MLP neurons of a small language model. Each row is named by its layer, matrix (down: output weights) and neuron, and shows model dimensions 96-351. Each number is 500 + 25 x the weight over its row's rms, rounded and kept within 0 to 999. Numbers have three digits each.
After each neuron's rows, "fires before" lists the tokens most often just after its 100 highest values on Wikipedia text that the model never trained on; "raises" lists the tokens whose logits its output raises most directly, leaving later layers aside.

L6.down1290:503497455505491493527494493466495483502513487485505478518505485516480522507458474523515501493490490535469489489500515510457460514485498502503485453499542509529506475497483474481469495479529514513504509516495504471516503500521497494492535506512504517495516509515554519464549500523491486534506552495515479487523521492469480509514523467519486541488496527474509515499514472504481465466497521510483451473497525516483495500495520506525508491495478493517522506477538491529491476518489498511491479480505502506504519521508506464493513503504529522496507472546516491531507534468513492500499483513530504516497530433515513512526549500510476496496460500501489509498483499479502499529508475501508535510531520479498537534497481532502498516538503489476491552490519516486505489512466481
fires before: "\n"
raises: "|---|---|", " of", "|---|---|---|---|---|", "while", " if"

L7.down148:460527504531531468467520498502491544518494458485500465504521523442495547465467480457531523501543492493493487522472471517535494471523494474494518490478495527452484514500514486464537502549477512507513489500471442516432501509497520494490492471495533496473519486481440564493523497511516516525500462538483510492517479503496503480515476445506507499489502551467503516538444554508525533488485491480506539502494455519503483484503503497490513474501564439508487503497441484520473526438495545476507501479505512419486509505512548494522544525490492464463523484505451515482484492471481516455530495509492504492500518556485479487522489496505511533544476492516512531516435486522492468528492503524494511501460454496473481483482507522518525526484492488478489499459461521503498507512517494
fires before: " by", " in", ".", " as", ","
raises: " in", " by", " when", " with", " until"

L7.down890:469546515500513468543476510514519469527521477506525514502489524483532545505473493562508511477486533478489451535573504486521558483533536475502477479510493462472488452545445480507495500524542509518499495510489508501480484499506521482512523511513506520530444512454501495475516508445465537469502503488533495516484450533483491494527471483496513500529483499505485514529535523519522483500470469542509510482503518535459533510477511504535490512503527495499492480494462489510471485518459547458489493488501494467543511480433499508466514497507424487557493476492495514502462461513472510531530491514461484493458524501455504517492504501480521515544487431516558484486482524558491495504504525480541463494493474497482496520497462510488547484486519484505462505449538505494464441523483530
fires before: "\n", " He", " His", " She", " In", ","
raises: " He", " She", " who", " than", " Her"

L7.down392:494510518470479465533485532518498547486485485503542516523462524489478496525482489521460495549451493528513496522600485488529532437506509540491485498544525575477499532515467542535478483516537495501489485471507475459505507506451498464531500516490500476500485528521565529494484497473525504483552489475537499515463493522513496477515526506504498500524487473513520530478509515537514484520485484535491433553517508515486509508470529493520510516527516464510505498521477491500495485517504501476488514530499488512494523524426494486473544517517517534524510480496504489446502491509505536504553461529522497484484498461493481535495515500490497464477501489514515497491499515556470486465511525520534512514488489484502475492487499504469514489492499494500433478488507506532451483482471482
fires before: " He", "\n", " In", " She"
raises: " He", " She", " In", "\n", " They"

L4.down932:525475495489508564482475482519500501518557521475529504511488535509511479485493500452495508465496446483506490491511529513506493493486531521483499480534488553509538495483473526498485494519533515477488521520453490505517509464516534530465487488553466529538502539530491551511472490467516514492504492499534539540491456494472512538501461489504522483490517517506498508493491456504493525462502528469471478510518486509533495439503497501508518462519480482486483486510499472494499482486480495532509525516489458491508514539504505503496466520526513512450491499524506467553503507500561482524480485514507485477501544479509487464517457504469509496480497456527473516481516464472543536524519500488488454505544511520513554501449501501493490412492511515468492504493499504475516448542460498
fires before: "\n", " is", " |", " was", " a", " ("
raises: "%)", ").", "),", ")", "%),"

L6.down27:512469505470482510497502558518508497514518514456495470491492519474518508493494478492486494573492497546514489538512522507518474493544490542514470488476478533460464495504485522490536487512537475501489551485505505516506514495518506490525507487505460553504493516534516518486514487497492500507512523469520479471488477482513502525452480521512478470515485497504480499498493504481468479462500471485512486467547498483515489551484499530488501468572478499477522501506467504486486485529514556496475483522505497470501487531483517476487472525491501493494442476518523515508513489502470505455491470532486503508510449496501522507477503524491482491439515491492477496531498543482449498524477518478474481568497505428497500541509493487474504539477504491527442493480451525537510495479498499
fires before: "\n", "-", "The", "In", "A"
raises: "-", "\n", "===", "1", "Works"

L7.down96:499529510543494499505533555484507504490500498519481460504495473472490576475515501545465533479500501501527479495496499459525497483545465481508462500503496454535515483517544527448506471510489503492495469493500515461509517496528488478479534491511483439525492507504488488543481501513532472516491478539468519495475472517499485513505494484529535530495467512505488482501490510490520493516472496503501505510508504514531497476453458545455539522508506519474509492526497485504513471488553490473479538517530493532507516485502469502510558513492486510529502515483465477471538473480476504489528461559529470497477515483462468486499486517513509488513491529529477489498504508487472518517489489482527487480525470516490505511454482510516500536508500490481497475512504522492506488505479505
fires before: " in", " from", " of", " on"
raises: " in", "em", "ons", "+", "son"

L7.down769:471498545496505489487489505535564503446486516487505487556504493537507541537478555567495497531488462489461538462519508492477503492488459497480463483513500466519512492510477531499493518499495486532477541485485534568465516469459484528533523497470478468506491525479471505522542459486514479487512499469469509519536533492431521536512454514498502512532489525529513506511473464460493485523517510516491492525518450512477517454493487495448490532478519479492477498507474525508473509496491456517470541523530518541482488497485513513502513470501510507479491463497515510556502506549476489499501462529528505532478488538490493506456491504482497533505495542481528548466530501509502488494465504508522527522479492497481500499524508505496481436507513475507526509511510483497462511488526446
fires before: " to"
raises: " to", "to", "ten", " To", "iss"

L7.down331:489477545529521517504470514500507473488545535490502494480495466464530501477484522469517445549488469529546505511559546495501515503508501503513485586514518510518501479509479503480512489474504521564514440502493522538503486513492504474504500531498489492465490505546535506512490473502489502464552530466508499504476544456452494494475496523509525453471489471492529486501514513502486509496512462498512475462511521525476476504485536490482539493531497531444509487519492481494488502528500522499489513483470514482479531488495530520522465526515497549530472518535533528517537478478521506512535504490497494521545503523505461486461497571542517527482500513533535508518506511497479479494484502476478467504527491437451498520496490501511534497497507488458443503517515499472512491476479481
fires before: "-"
raises: "-", " ways", " way", " Janeiro", "Note"

L7.down682:489510508479497485501482507525485505519499540581481540495496493508492461487502430492487499515451503463529475490504462515535511445523533474518548512527485503489463497517493493457476465475492524507484511508488489495480479477466526518485493477510481493492504476460523501525459546499504485490503508512555522529472477509515466489525504476492500510548487548495495510466508496463482508501511493508505465516443509508483542495462488467517489472450471493502466478543501456503490513487479511439497522506510513477535503528509492457489487460488505515485485498492530497466520483501474534536468473523466515529549487487531502489520487499520506464483516451495551491508517467509477468465513462520485502517470526513486538508563559520527506474514519520507481479494516484494535483490556550
fires before: " |", "%", " ", " +"
raises: " −", "%", " ", " million", " +"

L6.down330:510500499495500528511496470500491551519542488469464480507489470509481463532480495489488495478505494500503499459617510515484469441487520522488528544529526494522495508509467499511487513538493512495514492525509490495506514479473493531514528493535516521498487542489495478512547498513492542506522514521472535496524513486503492527473509493502478468527480478493550471509485495528511501474495551504492493500494481525527475516507504493466472495495480481507522497446490550499534495500518476540506492493482538524499489531507515491470508495550537479476508496467504508437487513485478515488496523507479497484538465471473500495515506527504484511488523481509519524543489505508506500481503525490513485476545510540521482512504489460519486457475486498538510486503442542477508494489448509
fires before: "\n", " The", " It"
raises: " |", " Pld", " Succeeded", " ;", " Episode"

L7.down976:492514481518515504521505512500489518467469508467543538547507525515517524491451480497478500565491518531503532505667484519470512434493488496525502509484505515494496505526493507493527523485541495472462520488501536502497507496477505468527482503454529517497513489520502502511487492490506466507575482509507517488498492515491504512496496486468489485507551518508487485514477529517542479513526454507480484497525519509513456503475514537512496519515478477499559496500461484505520514489513505496456463493484495521493510501447480482498525502528499496540537516489508491382514498494512519539490478511523513470497491455493475519510468503490495467498495511451511479496479517527479474469509510513513509490479523466501515502510499561461526491501513514498474506479509477519505490470507481
fires before: "\n"
raises: "\n", " The", " They", " It", " He"

L7.down1017:526508521478460487472520540492512496510532500488510482493545500504487503493464479479513516510521473500487483519501511444475454500507505509530473491499504517514461525497528499441512467551535501507502525515509517504464517477552508506479477507502459465493496480518501474505494517502494553488522498501498492495494455466510504454477504509479499500513514521460513507478516496536495513444521472505538514525516489511497514507492505513544511516510454528477467481460503459481484459498481562510480506494503499456536514499522523503499521520504510495457525531518517512530535468498482483505500492480533516491520506491524431469513526506529478494455504524499517458523483480525523501505451476547496457479496501393546496533521466488431451495491526503517423465463508516499530485493446479
fires before: "\n", "-", "|"
raises: "|", "-", "Year", "1", "|---|---|"

L7.down1239:480503511477502525545497525505527474509497522482467503455497525458526486510474505476513496508510503579500486499502525518522509494463500482478492444511517495475546482496506547522489532481489516506483472500480497475434512503547537507451521535504471513506505538463474501468521509497514493488528473505477515516478508494526510468462470511481502484464463502456535489535492485477523505537525533476528500466513479497470565474520480489562483491489507472454563477475485464491484513521501443527478490504517492514489485538525483482497504538472497558492483513469549503538516484531526512512498533517546498497465522493485491498484543494525505535496518467507479551525567501476492518551517473490511481538529455528504550486520509492441478536507485542468513469526491511501461497465516475
fires before: ")", ").", "),", ");", " to"
raises: "\").", ").", "\")", ")\"", "\"),"

L6.down1108:464494484473522473511543524503520509524509519465529452492475557514519469508497478519514525482491481479516499512484493547549493524491512515501477559506523485465479482507531534483472530517507522499528529481465471529513480505501494489472531508526489529491514515469446504475502539455487490510499503453494502496517502476488511485512485501491501493487555506488511523497529518478507554503469477508492498542491509465544524501502471509489496523486516458476491531478504490489520524546512509473474480486477483480485478523503466522487501484450526513500500499502498487468470519542550461496506514485554519485538486498470505518505561513496489538503474504498500482517529501525491524466502548524476462516482494491492511510538509491488490488478505472516518520493521511538483478491505458
fires before: ",", " is", " to"
raises: " there", " they", " it", "right", " you"

L7.down1423:459518554531505528464492518536513480501499494532491529502506514563524514520501505532542508489484450521487528517517511470503499480505532529468536515516508547509447457505485490490501459466493493475452490498485547530487501472480460528489481550516470517476471507488491529514500558497492526488530477450485469507499507493531529462539511482497528484526449485465497502488501507461472495530512511522517463481464462482485493513466557515469509473510498484457452541489523546529505507515470519505502518509555511463493470481505440521485494502484445509511496479529515506508531493512431472474445470480476544497519521498474479489442520515455532507506447521484528518552495502491480458457505481517519526476535474543506539497493522527495517496530504470490484467512482501553493514478527454
fires before: " to", " for", " of"
raises: " for", " to", "For", "stitutes", " For"

L7.down1428:491543510501505514516511539512492466505494549502471479503504482498500509490433478525498468451494504512500483467532506439499506523522511489490478534480489497510475545502492485508525443489450585521455491439491532458486508557511543544483457493508519544502535480493471494463460504480543499513467503500471497476500486499523489482498530507486465443476480494529474470540477499498482488519504461506488489474515546537478497485466470483490486492496492456537473518480516519478517501521544512486504475505524489511491517521508497519498503487508508521521519516496433494514515468507518484506553475519443530519504490511462505541522485512478460502479503472527460461462510494467484534514499528546471544460501517489530470488495509539500503480501501479491478503543485515515493518504507496
fires before: " to", " in", " its", " from", " into"
raises: " from", " its", " significantly", " beyond", " towards"

L6.down637:503493466496509495485477485497473480516555495475510456501494514508479507521490494540452517491511507473502515509483525518505482505478475508522502498501509459542536506499489508473499539505471483514493494466485479527516510490481489489485533494477487524489497496502486484475532477524490528550470498481486541487515526496477509517521504479512495505478500535519522502496524522511500509497514511471486514495523518515494470510491481508480500497500502502512497524493518502469548508493484462535486530516506499530532481505496492470505496516502499481476483495525508502511493504501512487515473519526488501512498510509512542475538502464469504483517473502530490489499500476498520499504520496508513535474522539476495522516493493515513474512507502484471530557493492503487490541508510493
fires before: "\n"
raises: " they", " them", " it", " species", " known"

L6.down307:504526522520527479526513537502499481478468470494489518537465487494491490497459470488497494511473487561485526499638462504516496452508513506500489517533517549492523513519479504509513494506541488495467485464486490501505479511508507477527522489450534488502453497512503541526489505474529471511533483489530508470492493496553493476488522518511496513476513496512533502518510494479522529541492486521484425488492495497486471485490503512515512482533511493482531483479464479543471483554487513476465469450486479537457512539443432479506499503516495521500534492479527478377507502512533522495517428496505479461522482455485500545491479459532492457493486501517493482504503531520467495493491522511529472511480481499508481525523468494493497526508482491517460511514513504487537481497484522
fires before: "\n", " It", " The", " She", " This"
raises: "\n", " She", " They", " Her", " Their"

L7.down1299:507480557501469511494492532468516512462537512458457476492467450486484511482490492464499470517471517546491490465540498473468466493530474506501464476480486504504483504524486484451520524473550522525479481516524457507533521508511508493519538528511449484515507489491490525483509479483479501530501519496505497500471481445467487504441490463507523512474514490470515510471479467502488493495540499490493483484520464483521443524515483523508502485549412471503524465491479486541521487526502530497493469478507512501499488504518506514491512499526485478467486471452563513486496472507517465474480482443492479512508503524527492487526526528488523528409499514501473494515500508509506483537497483511454487518514509440504531533514506493477501528486517487503518520482522507485507493485500529
fires before: "\n", "-"
raises: "-", "\n", "|", "----", "October"

L7.down490:484521499518551487519522520514500492508513526506454500490483500548524529457476558489490488515502498563501471481536532503532475481491494485439478517496522475458521527510498540415536473515552550485471455470532533515530488473511503495507462493530538496444503505522490496501485486441505516483506494457510481491453507444469492481483548548504530510499496504523520495502472510482464506485507505499523460505505492491499459481506472491489530505511515487474513514489461503480495499527514521509471514523492469490488462536464485516499495529522492523519459518508498533496513481494493523491498498484533499508491537508488514531507503470507480543482498544534494522484504486545488467494479464465507470510472477456478475539471481478465476465506522487513463541480522469513540496487506510
fires before: "-", "\n"
raises: "-", "2000", "1991", "–", "2003"

L7.down126:513510493498544500541543499505501478508505529498468529522462501514508482485480486513523518464487457536525512488480480511514506507493491527521492487493469511510486492526457503500503497475518513500502468471506486522495492522486466502485515506541489508511484489488534488480509519490479487502504548504485480530492484439485489527522511509469469449507480507513502437466507547465491528491527498530490471509474524495513503438492466493427504499505544524505504537531546498510469491548498522492503510497516503494475486498489463453500499490501498563503523487513509509431489527461529453503507529479510443481517493492507507515464458523503506464541526524456534481467453502445466480451519475495504512482477540508471530485508449486467534518506499516481496519509502517506510477456514481
fires before: " that", " in", " the", " it"
raises: " that", " they", " it", " whether", " there"

L6.down1043:484511485493470465522479510506531469516495519504519517525501480532506488468477475486511460477474498528518533520578490500480501440519523477509481489525526509466488512500487532511521509515523499490509503456521493522462491522453518476545478495513534543514513493489489522510540500477521483497535476530511492484497499462525518480515514509512479465501503499500542514474500531511500511494519504473502462485506506532496484473458514542544503505512482440473495483483464466511471539443475468517491511463484481495508510513482463466534501486533528486521548500502481490411489526518559509469550443554515518498524505490483515521492454497505459458513481482483467482492472496541432478495500482505537514514482495500527491531504497509498525476502507527497465526468448519508513457477493511
fires before: "\n"
raises: "\n", " |", " ==", "\n ", ".”"

L4.down1321:507475534470495509446466484531502513522529493504515494472504479510494483478503458473517475539513475507493503472482488511476480485524515481521494469485536476484477495499513464476493540573516513509507531476483422512522511517478498524503505464515522471520491482495513539527567473533501503531510503498505516490489495479521487546521476519521479494487535516511511495467477507534524473466538507525455491439455484551521484504498469486496467487497466478473486489476482462535509511508508516504484512482497519517513524496483516494470477514491535525499493493518528491516514513513502529484475524459511504503512495509512544482520494451527489505527544477509470520510545486525524453525517477498526498535503521478523533509546524502502503486502465572516528530483508497494506491493506459
fires before: " |", "°", "\n", " (", "%"
raises: "°", "′", " |", "″", "%"

L6.down209:538476490452523533475499516519508520520519509472444527495492491499441519471507504457474547475503490487507519523478500511468508473476476503476526493505514504453537493483473510507505471471502476516471482504524524519498468526453524493505479507558496516503508502459546523484505503488504537517486469491487513485462536479518514552509504469456499476520463507515475505499510498488531526492451504466528480499523510530456548472508519488485485483455482518509510459490497485489499535494500506508507527514534522461448470532536521432448521502478499500446515542522488492469519518536494483511478491517463508496494479534499521494541528464499510496497486473477481487485521520492505459544510469516542537530476502506527486538503460500503485483455475505470492486511499518517454491489550505
fires before: ")", "\n", ").", "),"
raises: ")", ").", "))", "),", "abe"

L7.down760:482489513550473447481492533500526488463524529518538475498507531482542528515488502464461475486515548490527537475558521479510508471470537513486469495543484510505517500522466485517561486490500493498527496455530469543501430498504506496502471534444482484496509503523538535476453469485502457455453450468509502544495508520507468504490495500515534485484486461511464484516492513505454491483494483523571495504491491499508480460504546553496484499511528520469500489508497521535462539516497459488472567475511534480468535479475545471486517492495519495511478476496496545501510493498517472508516449503468516511537519493527525521486465563492519483504505500546504478529504503484504502494499488500503490520488497454493517480502499530477481488510525529484515500543500502482521492475491502
fires before: "-", "\n"
raises: "res", "-", "re", "asm", "rob"

L6.down469:483480526494507486487495502559520492492467512497450480523481507505502495527503500471532501515483485499536511516562442497532497512492487501549490500521481488512496467492478501471531489467508481513553537467510463494445490507522499487498513523505456500508496503508515501518499520438528479484515512484494522535541486533505480473509481485498474479479490546487478507510513492494508493494503534549526506456496501530501514499513509485518463526486527474549463492498523480504514536554521530521494511537516440502481497519494474493526497465486474533491524499499502499416540497525474525499562484534483501512518504449467470535487471527509484509499512531461474499550532522500499485502509502507488504517487548480432481526519476538471525525465547473465505480495492465494458519435488466
fires before: " the", " his", " them", " these", " which"
raises: " these", " them", " the", " their", " its"

L7.down457:528507477507532477464541523485521498490503512515459483523499499446464565497509511484506517488550469521502460473505505507505527513501484497494466487487497494518504485462509501485481521485447462525490503504482504492486497507514502511486512463469478461513500526546462493533521539509529472486510507466486548501482489526511516513470479505495542481532474513492507463522456504478509455522464530485505522487462479494564448465539453507493520551531536473474532519492493458514528469472478524446486499504482520484511521506500556528497511488505515494480471452437494461487490543482498529538515499516541490515463486535506490527518522522484496515488505539518499493508509509506510493527486447520459525492496530507489503470502496501519476550502450537518499488486522492481539495469463517
fires before: " in", " on", " by", " and"
raises: " in", " on", "abad", "ti", "exual"

L6.down114:517514499484568482461475528473505500516535524483536506490522479512461513473459472501509487489478520504469546518513528470510495455529523511500484541519454459469500461530500524446512484482502517487528519441523492530469528513465494515461508468498504539489470464487429480555554515485484535502498474480516547479489473468506489465527480538503515489537516490470521451465507561553485519473497493536473513506463463501478483552474460511476527486499465531484482458509499486517481513502528497509517520495516493489519523504512565493523487501480481478490518478481502490526509461508505515495476489495541485515491503511496514456470490493469485505572532529497499480501549521490454549520517508504499564520490526462514527574522513487479525483444528496535481510488432487481515530508469509
fires before: ".", ".,", "C", " S"
raises: ".;", ";", " (", " ;", "."

L7.down46:517477500550544498503483493513476477486483517484499506501495465516475473529508460486513495512493476551505534499663492470542493440487471568490470495509518514490507522536487510501489495508532509500462492460503500493511517547477500498478492512505503498473498465487497510495484460508485518479489464499499510493502525476522480518482466510499447520522494511461529500492517484508485496498501494548507487504528532521476474537485479461471472495505474488519549501518511526524522517494557501459471510483483484535456487522520505509523535514523508509510545544504526491403569480513500514497503511496480485518482481472500481484491509525495490481477484487504489521515505491504501458496537518496475523521494529484494496510489493510485508510513491502498457518517532519492472528477547489
fires before: "\n", " The", " I", " This", " In"
raises: " The", "\n", " However", " But", " With"

L7.down1187:471501517477472482439530503477492469514447466470490550511492508517518489529503532502541513474488502491518449476495489497434488505518509539478488520495520490501476510493513461495519475433492533472425488467511528473507513497506488510472481485496517496469495491455512517531477493511508543462550490436508471510481519517487487470473500507500490503490506524490478462536510515485479495503501544509524493505529479531516510466488452498483543495436534507496448536538478488508493518537487499488524492521488486506513464532508501462481491531522549501514490502497472503521483489510491503464550475487515481491488490503496476473495519504501502518467507462490490517509492481497466518547461479535496512468536500489490492513529544487500559513469440514502466489501502476465496491489539517
fires before: " to", " in", " the", " from", " as", " a"
raises: " back", "ify", "stituted", "unched", " from"

L7.down1077:501518511524500514506512503493463442498479466515486538514530514535497468577493518474535487509506508541480504524535526521481454533496483476502497495485486505475461471473497531465476481486507512487511511496445510488476510502509460521466478491561450485508506501548519506488486501507500507461484470463513493546497480542531512480516499525494491503503515493499503477505507495489490512481465538521503508461550508483502501488477517551456510511485546503480464491497502540493519474504507523466549500492499495471489502489500460519500520556482468483494499519500483514524472464459473517492467478499494532444554517550468470507457541489525522501555498523458529500486477500473510490512534514524516504470500522524488527530480529476487498497534497525464489439536508514548523515458541512
fires before: " for", " in", " a", " as"
raises: " for", "ain", " For", "For", " goal"

L6.down554:485467511489478470518511511517493510483496539488504458512491489524485489421512514513498510502503512494497501519527492492511504475501488505528492510518547503481484524520464509553473482496512488519490504488481525465491520499505492502533492459474445486510529472526524544509508486468504464499548486498536515540516488512537500497507496535470497522482517488479497476496460526469492509451515510513504483522523503500519534484479475460486495536516529507475502548535528477515471512459484516508485462507509468506514493480513515496525540493474508512507478494522483484449493517466469476480461511533489534496472502513490437481546416487481468480503502480501513460481469485459441464502512492519519489538482509475504545471514510503504520493513494504509524531495426503508497455495459520
fires before: " the", " “", " his", " The", " In", " that"
raises: " his", " their", " her", " its", " him"

L4.down1021:513483517469487477523517522509520486473472510482513542528483435470515517489525472505496523499492490561509510485449513517505492529521482510492457449482498523547435536509430471510551488501533535504490494476506528471452509506481527473520519488518478518483509468536518452509539509457462521534549491482542475508502468520532536540459495473488467476524492484523563496513522557512477503487505521516500512486504478511472459523493529514482545486509489503460469517518489489531505532540532509499500495518502494540517492527509512511532493547512480526452542517518497508447489481506553516476457522470511534494518506482489487503514521509493483467455470493482456478501495475527515470495459508505511503511458515415526495511474468580512516518496530502537499482485502530514477500539483495
fires before: "\n", "The", "In"
raises: "\n", " society", "Although", "The", "European"

L6.down1230:558548492441525497489492513504510506492478553517509531494578474461506552506480509548477514498527526495497493487501482499542507487518505480479463470433448479500496484437493544524497492499500505495495484487501500510493496453508529524469524534503488490493506477488483486472516479484526540441488515533492466480492494548523479537499517510488504495503462504464505457509525490500557505500483539509537463491540477509467566513514471511473478477486517491493508481534479527564502457518497493517494527485544491471545511465537510496512518463511473494509482465464518492525518507497526507466536545558537492513499532520540540473525563496494489523487492489490526522518504522504485463515523508518544546498483485490488510514496500560549517520565475494526517482508477503483530519493518487
fires before: " and", ".", ",", " as", " with", " when"
raises: " when", "′", "x", "por", "″"

L7.down553:517484443489539507518531462538501437496476484546496504506503457525511491511495511494490503544484503522502496522592510500524534474502479567445493510514454508489470536524505477485492531506506504483502465491511471496501483543534520523553515491447496485519490534524539495490525521495490495519499458473542517549561502524510530503492519524526494535496505468480491512504517475453467470535460494513508474499511529484465528516522520485499542505527484510529500506478467520530501485516514499483530494481510489502506544529522503487480504500501477493552481516483519508475504512518506471473505466505516533501460437498468539501453467488472509519487470496503487514503496465528561478485502473526516489522507480512562463499530482476483454498505424502491504522500526499492485471510440491
fires before: "\n", " She", " In", " The", " After"
raises: " She", " Her", " her", "She", " she"

L6.down498:513534469524493482531489485466489459501541469507517508470476513477506523537497456457518489501514519506485485519512446501511466456516546560569475448491501488486521498491511475504555470486485532468502489535470525534500545502513555506541493526508519517554488509541528517491508502514477491498527516539516486524538460524510516508490531477502493492470480472520499522485469496511538421520454479501503505483465528498473524470492501515518553471485490490455509489493535456476460527542493512466535487515510498514487465491492533485446492527497479543534514496511474524475527487506522523494543483528471528502525511497515499517527507480504521431473490472474542483509487517515443523496504483487481522522441486473526498507491478493506486500529519512525479515482504507494519432503531501
fires before: "\n", "==", " He", " he", " the"
raises: " she", "She", "He", " he", " She"

L7.down272:528468503495483472534471521489469514470462496420473480518516494517509505499509536531484496483487480514479498551526517538498536504517493512534468525520504501513475510527569502494566505527560515521444443481495467507491472507481512494453499554483485505473490478535463480529487488490482546511538490512510506465500482519487521488470512497493489461523495490508524483498489469484461517487510511556510498485548500461483487512526490503490478520542459491476530529478479498522519537430511481449487549506505531517537466509524493474500519507483504467507482491485536509502538452462496527482534517470527481552515499512472476485517502545522505530491506472515488501489512508542489489516502525482514495555497454482507476503505509494476508481458474517521484491514471484501465507465483482
fires before: "\n", "-"
raises: "\n", "-", " follows", "pt", "ram"

L7.down993:464497508497518468487489504516533508510505545494481489486515508526474501490454489489506517454531497542504539506553520514509517507543478463498460487472470436473526476470492456523515546496497467470523476525500468505524528484487492488497441512504511508482443501466493506518528498442512530521504477529469541478508443501520513527498491474525490505478493464499543538513533538507535473531498477496495504475518483507491467458506468506500525497500517532520477483468479490517464525518513484485491520490509497472534495480473499492549513495477468463532500512483519520487526484492514521505545488478485496511495489491464531533474479495532494486533556520492473554493526514508465483487509495513512490491498505494479466439484495477526515477470529494480513513506493477486504510492490543
fires before: "\n", " and", ",", " (", " in"
raises: " and", "==", ",", " ;", "ward"

L7.down992:454524526488479479504547485471493488540482528500461493514510485498460526478502495540498516512494479494513530469522562503537466526496493496487513500518509488493529528450506523520500520457538461496496503540500534507530546468502530484494495532451472527483499524486505475517553535497501519466519489492515515523480519480483516509468493486521499484488510503501491534508483510485491491547472511541497495494459487511500503523534516542498460565447505500444493551506496444487482467504482482493459487527493522542487467496479504540484496486490488512503521484482538477529500470501519508497540508487479485553533506530508489502532543439475531490493502477504477542476560500505510482506503487494475479527507503533458499500503484517501462479505520519531513495510534511464493500505470469
fires before: " and", ","
raises: " and", " exception", " or", " etc", " &"

L7.down1480:466519525451528504509539487486494506478502478516472500494521535476552496473459487523489460506477508517494484505527461527477497474488550484488497507504484499498499551474509520489515472522497521501462497563496410543500546477464495490470535527509485476494480498482491467453484499459504482472505499486486497477537509487552531482458493491511500505466514540447486527424477498511500520536503495528525502502552510524510521507451486510483535515506493530536512549496496479464479539490529478484502476477508525467502504456488467485547498568498518490476490538518504502474520496498503509471517514491509484483521525563496496553500469491479521511514483522515473500529527483513501540513496473501513490502498494509512493495499528508533531499508497517545537487474478498504499490483547537
fires before: " with", " to"
raises: " with", " With", "side", "With", "hips"